Weights of a small transformer language model.
Size: 20 layers, width 192, 2 heads of 96, MLP 512 GeGLU, vocabulary 4096, 10.4M parameters.
Architecture: rotary positions, untied embeddings.
Training: a variant of Adam for these matrices, 156M tokens, 4758 steps.
MLP neurons of a small language model. Each row is named by its layer, matrix (gate and up: input weights) and neuron, and shows model dimensions 96-159. Each number is 128 + 32 x the weight over its row's rms, rounded and kept within 0 to 255. A neuron's up and down rows have the sign that makes its largest values positive.
Before each neuron's rows, "fires in" lists the words (lower case) most often at its 100 highest values on Wikipedia text that the model never trained on; "fires after" lists the tokens most often just before its 100 highest values on Wikipedia text that the model never trained on. A number after a token or word is its count.

fires in: "the" 70, "its" 11, "legal" 4
fires after: "\n" 30, "." 29, "s." 8, " leg" 5
L11.gate292 [ 80 122 138 186 158 112 101 112 144 111 150 126 105  74 111 116 151 125 121 122  63 138  38 122 179 119  73 145 144 155 148 112  99 119  86 105  75 146 114 136 135 153 132  73 118 139 150 174 161 168 127 153  85 112 147  94 112 135 145 128  87  99 156 139]
L11.up292 [145 143 152 185 132 107  90  82 167  95 151 114 111  81 116 110  73 141 169 113  46 169  88 106 149 159 107 126 137 152 158  93 113 107 131 127 143 146  86 109 134  85  82  83  97 132  76  49  90 162 147 133  59 129 130 141 120 176 126 157  50 138 154 126]

fires in: "be" 81, "begin" 5
fires after: " to" 27, " can" 18, " would" 11, " may" 8, " also" 5
L8.gate464 [111 143 182 161 102 149 146 166 129  65 166  40 118  98 149 123 157 129 144 155 171 142 155  87 124 142  98 142  91 137 140  74 179 108 111  98 102 148 114 115 136 115 159 127 201  91 142 149 118 149 140  91 144 110  73 123 120 200 184 184  94 125 103  97]
L8.up464 [133  93 110 167  87 110 169  86 185 112 156 162 122  83 129  71 148 132 123 119 113 165 111 126 112 152 144 114 125 103 156 114 131 140 177 145 170 178 152 127 130  86 117 126  90  96 137 115  39 105 138 130  88 116 147 134  58 146 130 130 107 199 109  60]

fires in: "in" 80, "international" 9
fires after: "\n" 80
L10.gate16 [132 122 115 168 154 127 122  70  51 127 104 155 167 116  89 119 109 115 144  84 110  98 129 149 150 154 187 155 128 164 191 123 167  96  65 205 111 173 102 112 111  92 184 158  90 146 135  86 139 148 117 130 136 144 120 105 138 160 135 173 161 123  93 118]
L10.up16 [127 132 108 118 142 121  97 134 114 203 117 127 128 151  95 116  94 155 132 135 185 100 127 177 132 125 180 169 146  99 171 106 156  92 120  96 136  93 232 148 167  79 187 157 102 134 109 159  92 136 121 149 161 151  65 128 117 150 157  74 154 130 134 153]

fires in: "4" 13, "5" 12, "53" 10, "51" 9, "75" 6, "52" 6
fires after: " |" 58, "|" 4
L8.gate408 [116 122 181  86 159  97  84 125  96 105 152 123 123 111 113 182 109 180 146  95 134 134 187 198 127 131 155 140 151 130 127 153 158 106 114 108  89  66  86 124 128  98  43 111 114 179 166 153 119 136 102 119  61 108 140  90 123 124 142  94 137 145 168 162]
L8.up408 [137 130 163 129 157  66 131 130 158 168 117 115 121 183  74 120  64 164 141 114  92 119 153 192 100 102 142 131 136 131 127 174 113  53 118 143 122 138 126 108  82 116 106 112 172 158 204 138  76 117 144 147  75 163 115 179 122  98 123 149 104 113 144 139]

fires in: "states" 39, "university" 20, "france" 6, "royal" 6, "forces" 4
fires after: " United" 34, " the" 19, " for" 5, " pre" 4, " of" 4
L14.gate133 [119 107 191 112 180 141 115 123 104 142 232 139  83  72 127 116 172 116 160 143  88 206 148 129 209 104 143 121 129 194 175 115 184  78 107 106  99 149  92 132 145 125 164  78 139 106 118 144 128 175  47 145 119  93 139 119 169 100  95 184 119 131 212 147]
L14.up133 [105  94 117 162 142 107  98 116 132 147 126 172 184 139 124 187 118 133  90 164  92 192 172 135 168  95 123 136 127 121 154 119 125 150 120 115 143 123 118 121  93 102 131  76 123 207 127 119 146 134  76 130 124 132 188 204  95 128 157 121 137 138 155 165]

fires in: "first" 98
fires after: " the" 42, " his" 13, "'s" 6, " The" 6, " –" 4, " its" 4
L8.gate374 [138 106 116  96  88 122 104 108 156 159 149 155 128  84 147 126 106 159 136 118 152 186 132  95 103 128 120 106 154 187 166 142 148 163 121  59 139 122 157 165 120 202 100 134 146 126 112 152  78 153 174 179 121 130 109 178 125 176 108 121  73 146 164  88]
L8.up374 [127 131 127 110  56 144 169 181 114 163 136 139 148 117 180 131 129 136 106 130  54 166 149 142  81 105 113 139 116 125  80 133 141 180 185 118 184 160  82 138 157 175 137 176 125 174 186 150 151 162 148  88 157 142 123 199 128 115  85 173  85 200  82 145]

fires in: "0" 65, "55" 7, "80" 5, "1989" 5, "56" 4
fires after: " |" 73
L8.gate216 [ 91  64 158  76 143 123 154 133 105 165 164 115 115 153 117 146 103 152 124 125  81 138 169 142 137 175 134 141 132 115 138 138 138  98 208 137 108  64 152 122 146 153 135 128 111 106 205 207 122 126 147 181 122 113 165 141 112 151 118 116 105 172 166  91]
L8.up216 [122 103 100 126 117 155 143 162  68 144 125 121 130 144 101 133  95 125  88 133 122 154 133  70  71 119 142 142 163 141 136 141 112 125  88  98 128  87 190 142 135 162  98 144 135 129 117 158 138 172  64 127  93 137 153 173 112  81 147 134 108 119 149 145]

fires in: "the" 86, "there" 10
fires after: "\n" 93
L9.gate183 [149 132 136  78 137  52  73 136 104 107 171 102 109  81 130 183  74  72 175  65  97 114  91 144 174 134  99 119 160 157 112  81 201  81  63  97 144 136 136 110 119 143 123 209 158 102 105 123 127 164 166 140 134 100 134 132  95 164 179 183 172 162 125 122]
L9.up183 [155 134 160 127 165 123 128 100  96 102 123 123 147  81 108 132  99  84 155  95 121 144  53 128 121 158 107 168 161 129 174 113 165 113  97 104 126 135 156 145 106  84 113 155 154 139 101 114 111 170 229 143  72 148 178 148  96 131 179 171 153 179  67 123]

fires in: "in" 77
fires after: "." 33, "s." 10, "es." 7, "|" 4
L4.gate469 [154 123 139 128 127 133 101  75 149 148  93 127 167 133  71 134 130 152 117 148 132  66  88 139 195 190 211  90 139 111 118 103 145  88 118 148 182 139 109 145 102 119 174 158 169 116 128 154  99 166 149  95 123 144  69 126 155 107 148 133  68 185 169 101]
L4.up469 [182 162 192 141 137 132 145 122 121 158 124 116 132 180  95 171 115 173  89 143 150 122 109 178 118 157 130 124  94 151 118  66 136 170  54 133 136 122  60 151 120  85 158 184 115 157 120 153  89  99 156 190 138 159  89  80 167 140 113 184 135 156 165  84]

fires in: "3" 14, "20" 12, "5" 11, "4" 9, "14" 7, "6" 7
fires after: " |" 25, " January" 11, "ep" 8, " October" 6
L4.gate350 [131 139 157 135  83 167 120 127 124 156 157 118 177 130 113  81 154 115 104  92 137 185  99 164  82 130 147  96 139 192  93 148  75  61 113 153  83 104 192 108  81 129 196 110 137 105 168 114 141 129 112 125 116 135 129 102 171 114 114 179  97 105  83 153]
L4.up350 [102  91 130 162 173  65 134  85  92 163 137 128 154  77 136 141 138 149 162 175 120 148  75 103 172 113 113 170 149 122 151 102 139  48 143 123 137 132 105 142  58 109  91 105  69 153 112 111 113 155 136  89 135 143 146 103  77  88 110 139 177 192 199 107]

fires in: "in" 76
fires after: "." 33, "s." 10, "es." 6, "|" 4
L9.gate32 [140  96 148 180  71  78 123 152 173 164 138 157 158 143 148 129 155 135 193 152 128 103 159 186 155 167 137 134 170 165 145  92 173  89 138 119 127 107 158 161 124 117 163 144 135 148 132 135 161 157 178 187 143 150  68 133 140 125 109 164 108 127 200 117]
L9.up32 [ 94 105 153 116 148 151 196 147 135 178 167 148 172 146 116 122 128 119 172  99 186 132 134 184 140  81 107 138 150 147 171  67 144 152  99 131 159  98 108 113 163 143  95 118 166 164  86 133 174 173 207 177 124 169  78 163  84 100  87 120 130 120 158 118]

fires in: "3" 14, "20" 12, "5" 11, "14" 7, "4" 7, "2" 7
fires after: " |" 22, " January" 11, " October" 9, "ep" 8, " May" 5, ":" 4
L9.gate511 [142 140 194 128 159 113 153 172 114 127 152 115  87 107 121 188 176 135  88 106 142 156 125  92 147 149 176 142 141 146 122 146 143  61 128 105 131  88 140 121 103 149 166 171  82  82 133 107 148 160 122 118  99 103 150 154 131 152 134  80 111 169 138  66]
L9.up511 [123 133 152 177 102 143 135 117  89 148 157 135 126  97 121  92 149  87 183 100 137 156 123 170 117 133  73  88 126 181 124 133  89  82 117  97 133 111 149 145 114 118 154 110 136 151  83 126 123  82 123 131 104 104 121 110  84 116 142 146 142  81 165 137]

fires in: "vice" 25, "office" 11, "prison" 8, "justice" 7, "ice" 5, "practice" 4
fires after: " V" 19, " Off" 11, " pr" 8, " " 6, " Just" 6, " v" 4
L3.gate393 [139 108 100 123 135  85 136 143 154 146 208 104 116 108 114 135  88 111 151 157 145 105 140 167  88 136 150 109 102  63  65 137 130 159 131 123 112 163 152 116 111  95 159 124 101  69 147 171  98 217  96 104 118 125 133 132  94 117  90  80 133  84  75 177]
L3.up393 [ 59 129 114 131 100  99 131 155 136  97 142 118 138 135 138  93 148 139 117 157 117 113 165 189 124 110 111 174 115  76 148 175 146 146 107 130 158 153 153 161 139 157 155 175  45 121 164 141 159 168 127 138 119 110 157 166 118 115 111  64 153  64  91 186]

fires in: "he" 88, "health" 5
fires after: "." 50, "es." 4
L5.gate224 [163 174 164 121 153 158 110 118 141 163 187  53  89 140  85 119 138 147 148 115 183 136 128 105 144 147 136 109 203 177 136 151 120 143 154 179 155 143 121 120 134 199 116 108  98 134  72 118 141  96 168 117 167  95 163 139 173 130  92 154 117 135  85 135]
L5.up224 [167 100 153 182 131 126 104 158 194 157 165 129  94 132 111  94 100 131 129  72 183 112 117 115 119 154 125  93 166  87  93 101  75 163  55 156 168 152  67  76 125 147 125 102 145 210  91 157 192 151 160 103 164 161 124 145  76 168 180 143 100 193 121 114]

fires in: "1" 59, "list" 9, "pos" 5, "listing" 5, "charge" 5
fires after: " |" 52, "|" 7, "iv" 4
L8.gate356 [131 141 146  82 146 102 113 125 121  27  43 116 120 170 132  78 130 114 169 102 124  57 100 155 162 141 162 128 163 148 120 141 139 138 126 111  94 150 120 177 136 130 107 101 102 137 155 123 117 155  83 131 179 102 114 118  92 149 132 153 168  82 166 106]
L8.up356 [100  96 150  97 188 182  89 138 129 127 152  96 107 151 121 148  97 109 113 123 115 106 162 180  98  90 111 127  98 157  77 123 110 121 107  73 146 153 119 123 107 162  91 133  51  69 167 149 128 142  43 138 122 246 126 177 110  84 152  98 100 119  81 192]

fires in: "in" 78
fires after: "." 34, "s." 11, "es." 6, ")." 4
L4.gate188 [162 103 174  52  90  93  49  54 146 146 117  66 134  89  98 134 149 150 135 182 106  61  96 155 155 170 119 137  37 125 185 112 136 106  35 132 110 199 136 110  98 128 175 148 143 140 128 152  89 149 121  81  93 169 112 105 117 109 140 186 114 119 140 100]
L4.up188 [186 134 102 115 100 154 145  89 132 193 161  71 110 120 146 184 121 168 145 125 156 104 117 155 134 185 130 120 110 133 195 150 173  81 109 181 140 174 125 122 156 130 148 166 193 133 101  96  98  98 181  62 149 160  70  78 147 141 122 173  87 135 180  85]

fires in: "0" 85
fires after: " |" 78
L10.gate187 [122  55 114 183 172 122 124 105 125  95 140 113 173 177 113  70 115 185 170 166 140 123 126 122 158 145 208 166 134 105 167 170 162 174 129 100 141 102 130 155 137 105 135 163 166 130 147 107 115 147 129  86 106 132 174 158 161 167 160  92 169 107 110 118]
L10.up187 [100 116 114 117 145 181  89 129 157 196 143  95 153 141 136 121 175 107 128  94 175 113 157  81 141 116 118 104 193 121 164 139  40  72 125 140 140 106 102 192 173 147 117 115  81 211 127 150 170 188 138 157  83 136 127 143 107 109 107 130 126 158 140 180]

fires in: "bbc" 13, "df" 12, "mf" 11, "bra" 9, "espn" 7
fires after: " |" 21, " B" 21, "|" 12, " A" 6, " E" 4
L7.gate294 [160 103 147 114 145  66  72 155 105 148 183 148 109 164 156 113 143 142  91 149 160  89 113 139 122 158 101 127 149 196 133 162 135 149 136 170 180 167 127 124  64  70 107 128 144 175 109  90 112 168 127 152  88 146  63 117 137 116 147  64 147  98 100 132]
L7.up294 [121 184 161 143 189 166 131 110 160 165 157 174 172 110 135 117 124 151 113  93 111 174 136  77 171 141 137 125 154  94 151 190 173 213 123 121 100 146 117 182  72 201 132 130 202  64 168 112 117 131 113 132 149 150 147 183 152 118 115 111 136 110 113 203]

fires in: "the" 35, "frog" 9, "from" 7, "hour" 4, "hours" 4
fires after: " f" 19, "." 13, " h" 10, "h" 6, "F" 4, " |" 4
L11.gate457 [123 115 116 168 177 111  57  88 180 110 125 103 144  86  73 142 119 132 154 102 104 165  74 119 144 134 135 102 139 129 126 121 125 152  67  74 137  78 123 147 118 101  98 131 163 132  60 121 103 150 135 156 147 125 119  87 106 164  88 138 131  83 137 106]
L11.up457 [165 134 122 122 105 161 105 105  97 101 125 144 138 143 104 121 139 127 143 155 152 143  56  56  85 125 122 122  73 183 161 113 143 101 153 143 138 140 101 162  99  84 134 151 145 144 102 131  94 142 101 141  72 131  78 110 149 106 112 173 153 166 137 173]

fires in: "and" 47, "but" 30, "or" 4
fires after: "," 35, "s," 10, "es," 5
L15.gate155 [ 76 115  74 145 183 121 114 108 161 119 156 149 100 129 140 111 151 154 150 186 184 157 154 123  67 149  98 137 144  72 142  75 105 103 128  78  85 159 135 122 179 125  72 139 156 118 123 156 145 137 186 162 170 143  92 108  85 136 118 179 137 119 156 101]
L15.up155 [ 18  71 105 155  73 116 139 190 112 117  73 148 150  62 136 159 137 194 115 146 108 175 140 138 149 191 139 148  96 117 145  76 129 114 162 173  97 111 111 148 167 134 108 124 227  91 131 117 134 118 180 141  89  98 141  99 149  83 157 134  58  69  95  84]

fires in: "7" 72, "79" 5, "78" 4, "76" 4, "72" 4
fires after: " |" 62, "|" 6, ";" 5
L4.gate143 [178 136 180  95 112 143  75 171 175 128 150 139  84 131 145  93 119 186 140 119  84  79 108 126  77 107 135 138 191 129 143  70 113 121 145 143 129  75 104 174 142 108  95 144 112 149 146 113 166 104 135  69  41  76 147 139 137 134 141  88 126 148 165 149]
L4.up143 [133 167 175  66 137 115 169 143  92 151  70 108 143 178  99  64 123 164 187 133 102 118 118 153 120 169  83 161 156 145 132 116 152 117 170  79  92  90 117 145 129  84 106 107 133 173 111 210 124 137 125 181 106 126 146 115 165 172 130  98 144 171 137 184]

fires in: "can" 19, "trophy" 16, "judge" 7, "troops" 6, "telugu" 5, "table" 5
fires after: " T" 24, " t" 14, "ro" 8, " |" 7, " d" 6
L11.gate272 [151 100 178  82 129  65 140 142 114  67 122 114  94 113 150  53 101 152 146  81 111  86 130 106 150 139 120 100 152 138 168 144 131 135 110 155 154 120 146 104 199 107  68 151 164  56 120 130 127 214 126 129  87 105 138 100 150 161 144 149 147 113 142  98]
L11.up272 [113 145 150 119 129 109  89 134 135 134 157 175  86 105 140  91 136 151 164 102 137 122 107  97 130  61 111 106 126  73 150 155 154 112 163 175 157 122 168 104 101 154 109 166 134 173  59 158 163 170 120  78 132 150 124  83 157 136 101 104 140  66 110 119]

fires in: "0" 37, "territory" 8, "07" 6, "human" 5, "soccer" 5
fires after: " 1" 13, " the" 12, " 2" 9, " 2006" 6, " 0" 5, " (0" 5
L5.gate455 [136 135 100  95  72 130 178 111 137 118 107  74 112 143 144  82 121 126 162  91 130 114  63 151 167 163 140 145 117 111 136 153 119  97 182  47 108 119 104 151  58 141 151 111 118 134 122 106 172 133 119 183 121  61 136 117 153 101 191  95  84 103 144 143]
L5.up455 [ 86 148 104  99  87 143 197 151 141 134 162 149 108 176 167 104 149 143 126 123 178 102 183 155 133  95 143 138 147  74  72 146 145 123  57 116 122 117 118 167 133 150  88 121 117 142  56  75 203 154 150 122  54  79 141 161  49 127 141 146 122 156 170 183]

fires in: "states" 50, "country" 8, "kingdom" 6, "middle" 5
fires after: " United" 49, " the" 11, " M" 6
L12.gate62 [169 106 160 136  99 148 110 128 108 104 152 119 111 152 126 162 119 137 147 137 126 170 175 195 132 137 119 122 164 167 182 126 151 104 158 123 131  92  75  74 125 115 164  99  80 199 146 211  94 130 146 120 148 164 144 137 165 134 170 115 184  99 102 137]
L12.up62 [166 125 108 163  99  91 109  80 164 116 129 143 133 152 142 127 135 147 115 151 128 116  78 164 132 198  92 123 118 102 105 124  93 110 100 103 118  98 136  96 198 106 142 132 102 174 147  89  66 120 171  89 171 105 149 134  81 138 169 191 114 146 115 138]

fires in: "well" 23, "such" 11, "normal" 7, "wide" 4, "sponsorship" 4, "spent" 4
fires after: " sp" 20, " as" 19, " n" 11, " w" 7, "s" 4
L13.gate434 [142 161 208  81 157 161  92  93 132  99 130  94 102 104 137 109  98 143  95  78 194 127 102 143 127 121  91 102 114 167 163 119 179  92 179 128 144  90 136  91 154 165 148 139 131 114  73 161 105 102 180 129 166 126  59 162  89 140 107 192 148 129 153 105]
L13.up434 [101 146 164 137  69 140 107 117 141  54  69 152 110 132 134 149 121 120 117 130 139 151 137 172 107 140 114 134 137 219 166 128 137  82 128 200 178  75 143 155  85  78  89 150 150 108  90 103 135 150 146 134  93 125 117 162  97 131 122 161  93 152 164 114]

fires in: "and" 51, "is" 21, "was" 14, "been" 5, "were" 4
fires after: "," 13, ")" 11, "s," 11, ")," 8, " there" 5, "es," 4
L14.gate292 [139 169 213  90 156 113  96 115 137 143 186 126 186  99 142 144 108 103 133 171 192 120 136 130 153 160 114 164 157 151 212 140 140 138  51  73  83 176 167 166 106 115 167 138  65 143 125 165 102 134 160  95 127 137 107  70 128 118 155 177 135 115 108  91]
L14.up292 [158  93  80 166 143 171  92  97 128  89 115 144 103  98 149 183 160 168 148  87 119 136 137  96 144 113 146 157 142 111 141 105 135  95 111 139 145  42 118  64 152  95 113  59 173  98 101 113 109 154  63 109  98 153 125 110 195 105  79 146  66  84 127 175]

fires in: "0" 77
fires after: " |" 78
L9.gate71 [111 162 153 109 118 141 179 139 146 136 117  84 119 171  78 189  81 188  81  84  64 139 151 157 150 127 138 175 170 151 113 121 169 134 185 122  93 101 141 130  73 176 120 126 121 133 169 119 132 114 110 166 154 133 118 135 161 129 166 123 117  78 180  90]
L9.up71 [152 109 166 121  49  95 105 130 133  61 156 134 104 156  82 153  75 162 147 161  96 112 144  84  51 107 173 147 143  82  77 105 115 137 165 128  86 111  99 210 150 152  74 123 166 121 137 123 118 148  96 119 154 133 171 169 144 122  76 103 142 128 129 136]

fires in: "on" 46, "in" 33, "from" 5
fires after: "\n" 59, "." 5
L11.gate433 [162 107  87 188  75 117 139 141 121 142 113 102 121 142  94 139 142 146 150 151 175  76  87 156  70 165 153 112 184 152 126 115 139 133 155 110 108 174 141 160  63 126 124  92 112 153 111 133 123 108 160 145 137 125 146 143 194 115 129 110  76  66 148 111]
L11.up433 [166 125 126 131 134  67  73 131 132 155 142  94 161 183 201 115 185 111  93 147 171 115 113 127 134 113  67 149  97 170 139 161  83  82 107 137 167 157 145  68 101 148 134 187 152 131 190 116 204 163 189 108 104 127 113  87 104  80 175 121 114 141  83 103]

fires in: "states" 58, "air" 16, "virginia" 5, "pennsylvania" 4, "airplay" 4
fires after: " United" 53, " |" 9, " the" 5
L4.gate62 [143 163 151 145  75 130  70 136 164  95 167 139 116 115 114 184 155 132 109 182 146 174 149 127 137 148 154 112  73 121 136  88  80 111 132 124 109 125  80  51 113  97 163 134 151 162 162 116 219 104 190 161 105  56  69 112 137 101 143  95  74 124 147 133]
L4.up62 [ 94 146 193 165 106 156 116 137 129  91 136 130  72  91  77 138  80 117 123 131 160 151 202 171 150 141 152  91  58 118  66 144  91 143 123 143 152 127 103  77 121 103 151 110  99  97 146 108 114 133 153 135  78 125 115 133 107 117 149 183 105 137 172 187]

fires in: "in" 83
fires after: "." 32, "s." 12, "es." 7, ")." 4
L5.gate57 [123 137 202 122 153 157  93  81 152 148 142  50 164 109  92  98  95 149 149 146  76  94 137 199 108 158 154  86 157 125 164  71 145 135 121 116 115 186  63 126 170  81 159 157 193 158  81 173  96 143 113 163  88 168 141 129 185 128 145  70 124  87 146 132]
L5.up57 [128  82 117 139 152  81 169 149 173 171 171  96  82 131 150 115 121 144 106 108 173 109 131 152 103 168 157 123  90  60 165  47  91 134 137  74 161 173 113 166 160 141 120 180 136 115  94 171 191  92 116  89 154 156 144 144 145 163 200  86 148 124 129 122]

fires in: "2" 15, "3" 14, "20" 12, "5" 11, "4" 9
fires after: " |" 33, " January" 11, "ep" 8, " October" 6, " May" 5
L3.gate97 [149 116 164 131 157 107 199  79  87 159 147 129 149 103 154 175 114 108 129  93 100 142 107 108 155 175 142 146 152 114  67 158 105  58 147 105 147 119 143 115 103 106 127 155 114 120 176 152 159 114 150 141 110  92 164 131  61 147 138 127 120 146 150  94]
L3.up97 [161 133 156 162 154 206 180 107 120 100 131 156 104 113 186 103 132 135 118 100 121 176 144 128 184 154 104  82 172 130  98 146 147  64 105 119 148 124 136 149  64 108 141 191  79 153 110 148 152 182 150 110  49 190 166  75 102  75 113 152 120 143 154 111]

fires in: "1" 97
fires after: " |" 44, "|" 13, "iv" 4
L8.gate240 [ 96 157 114  93 100 102 142  89 159 103 135 117 121  31 165 155 160  80 107 136  96 122 117 131 166 119 182 125 179 148 100 140 184 141 141  97 104 111 115 158  85  83  99 101 134 108 126 111 174 105  96  53 134 155 137 126 128 119 133 106 134 146  98 166]
L8.up240 [148 153 108 109  96  74 188  99 131 108 126 187 108 158 174 137 114 107 148 158  67 147 180 111 105 137 155 192 187  85 173 127 163 115 144 132  93 115 150 151  99 120 171 122 140 135 106  89 155  99 125 118 107 147 143 116 109  96 163 148 119 126 124 134]

fires in: "the" 63, "there" 6
fires after: "\n" 47, "." 6
L12.gate35 [117 175 110 121 146 126 110 103 108  87 147  89  68  74 151 152 177 146 159  83  81 144  51 161 156 111 112 177 129  99 174  96 171  91 177  94 111 180 132 172 101  83 180 116 134 156 116 147 138 167 193 145 139 125 166 121 102 143 156 105 182 161 142 133]
L12.up35 [122 179 146 114 154 132 107 111 153  83 163  96 124  93 111 115 146 138 169 174 118 156  84  58 163 126  75 160 166  93 175 121 189 172 210 151  98 182 106 149 140 137 148 131 162 112  92 116 155 192 163 144  73  42 156 124 133 156 116 171 132 136 107 148]

fires in: "be" 62, "cma" 4
fires after: " can" 19, " to" 19, " C" 7, " may" 6, " also" 5, " would" 4
L11.gate381 [121 120 155 109 113 118  72 129  47 115 118 163 163  59 142 124 170 165 161  85  96 173 111 107 131 167 122 127 135 156 107 146  83 132  81 154 134 134 115 149 172 115 118 146 150  59 154 120 131 136 126  98  64 135 112 170 136 208 164 152 128 125  86 105]
L11.up381 [152 169 122 122 196  96 162 219 132  23 175 120 135  74 147 152 109 115 128 127  84 103 180 140  82 130 157 146 161 150 114  79 141  87 111 116 165 122 142 117 151 103  81 174  65  51 107  99  67 121 120 117 139 151  97 139 106 115 147 105  97 121 102  93]

fires in: "ger" 19, "rus" 17, "bra" 9, "speed" 8, "aus" 7, "ita" 6
fires after: " G" 19, " R" 13, " B" 9, " E" 8, " A" 6, " |" 5
L4.gate200 [ 99  99 111  83  91 170 163 157 170 112 110 123 192 133  96 124 102 150  78 167 129 103 137 108 107 118  95 123 126 138 119 163 162 143 179 128 149 147  89 175 133 139 141 111 171 142  90 141 173 148  99 132 143 146  60  94 123 137 186 130 151 133  85 126]
L4.up200 [125 151 131 130 104 169 189  99 109 137 160 131 170 135 144  58  96 154 131 159 134 172 124 149 119 113 159 139 103 204 141 141 137  68 163 117 108 157 118 138  94 150 167 155 157 115 195 165 119 101 163  97 131 169  77  86 131  97 185 209 119  58 156 141]

fires in: "on" 73, "ontario" 5, "in" 5, "only" 4
fires after: "\n" 42, "." 12, "'" 7, " -" 5, " |" 4
L4.gate507 [ 60 145 140 117 114 131 110 118  90 104 161 112 156  98 115 150 168  77 122  99 154  87 156 137 132 149 154  73 117 117 100 160 137 122 121 118 104 183 102 132 111 105  92 147 130 109  97 101  95 179 166 124 157  96 146 146 181 134 168 134  74 139 137 117]
L4.up507 [167 174 141 118 122  41 140 122 113 155 120  96 145 163 125 135 196  82 123 231 149 159  98 100 160 145 151 131  60 158 150 141 125 110  64 150 121 103 158 148  77 161 107 122 134 102  94  67 114 146  94  93 150 135 118 156 118 111 165 158 143 148 167 110]

fires in: "1" 100
fires after: " |" 88, "iv" 4
L4.gate359 [124 119 132  91 166  90 136  80  83 149  68 131 163 107  89 169 159 190 122 121 103 161 140  81 117 129 163 138 103 160 121 127 144  78  96  88  77 149 155 113 106  29 127 183 112 107 207 131 150 138 103  75 137 148 205 126 157 106 153 100 117 125  58 147]
L4.up359 [171 110 123 126 151 152 128 135  78 103 103  86  89  91  64 138 182 135 150 132 134 129 170 137 156 126  74 183 154 119 160 153 163  47 140 147  14 169 148  93  89 128 156  79 110 154 152 111 125 125 113 183 124 182  61 110 138 139 100 148  96 165  76 127]

fires in: "united" 25, "first" 20, "early" 7, "late" 5, "great" 4
fires after: " the" 76, " his" 7, " a" 5
L17.gate510 [157 199 127 139  95 114 184 179 126 166 117 147 138 137 146 123 113 130 129 140 108 134 171  78 131 114 179 127 162 143 113 106 117 174 160  75 145  98 137 147 164 129 128  93 104 130 164 172 181  96 156 183 124 137  99 133 116 144 108 114 115 133 190 121]
L17.up510 [132 105 175 135 127 154 161 102 104 141 120 104 136  95 130 141 116 186 115 132 121 135 155 154  71  71 126  91 134 153 129 183 131 127 153  89 130 156 148 121 101  90 164 136 176 139 164  78 126 124  97 109  46 140 148 134  59 131 167 153  77 172 121 151]

fires in: "in" 79, "insurance" 4
fires after: "." 37, "s." 9, "es." 7
L7.gate162 [120 141 139 125 102  79 131  92 129 164 128  45 153 156 180 150 128 103  76 130 140 130  75 165 124 114 169 119 121 110 109 117 159 129  74 138 146 142 102 105 138 126 183 150  94 131 158  89 121 154 128  99 154 126  78 116 147 120 135  96 108 129 143  91]
L7.up162 [126 182 160 133  49 119 126 149 165 119 153  81 136 123 147 150 162 124 143 175 147 107 120 141 161 132 186  84 124 168 132 106  98  62  61 118 109 142 136 144 138 115 144 188 185 109 124 157 119 148 226 110  73  82 116 172 121  83 138 135 179 112 118 124]

fires in: "0" 31, "3" 14, "1" 11, "5" 7, "4" 6, "2" 6
fires after: " |" 84
L17.gate450 [109 124  98  95  95 152  93 104 147 115  69  77 119 151  84  87 106 102  86 108  78 116  86 146 132 126 143 134 133 102 134 103 179 123 139 136 133  94 160 127 174 129 109 160 107 128 150 146 101 139  93 115  89 119 138 136 146 169 149  89 112 205  90 101]
L17.up450 [122 166 138 188 147 153 176 123  94 104  82 137 130 132 103  93 170 162 132 120 133  99 145  59  67 148  98 172 187 192 114  95 153  87 146 106 117 196 110 147  91 111 156 124 112 142 126 110 122 108 109  98 156 169 143  86 155 164  81 126 135  98 143 125]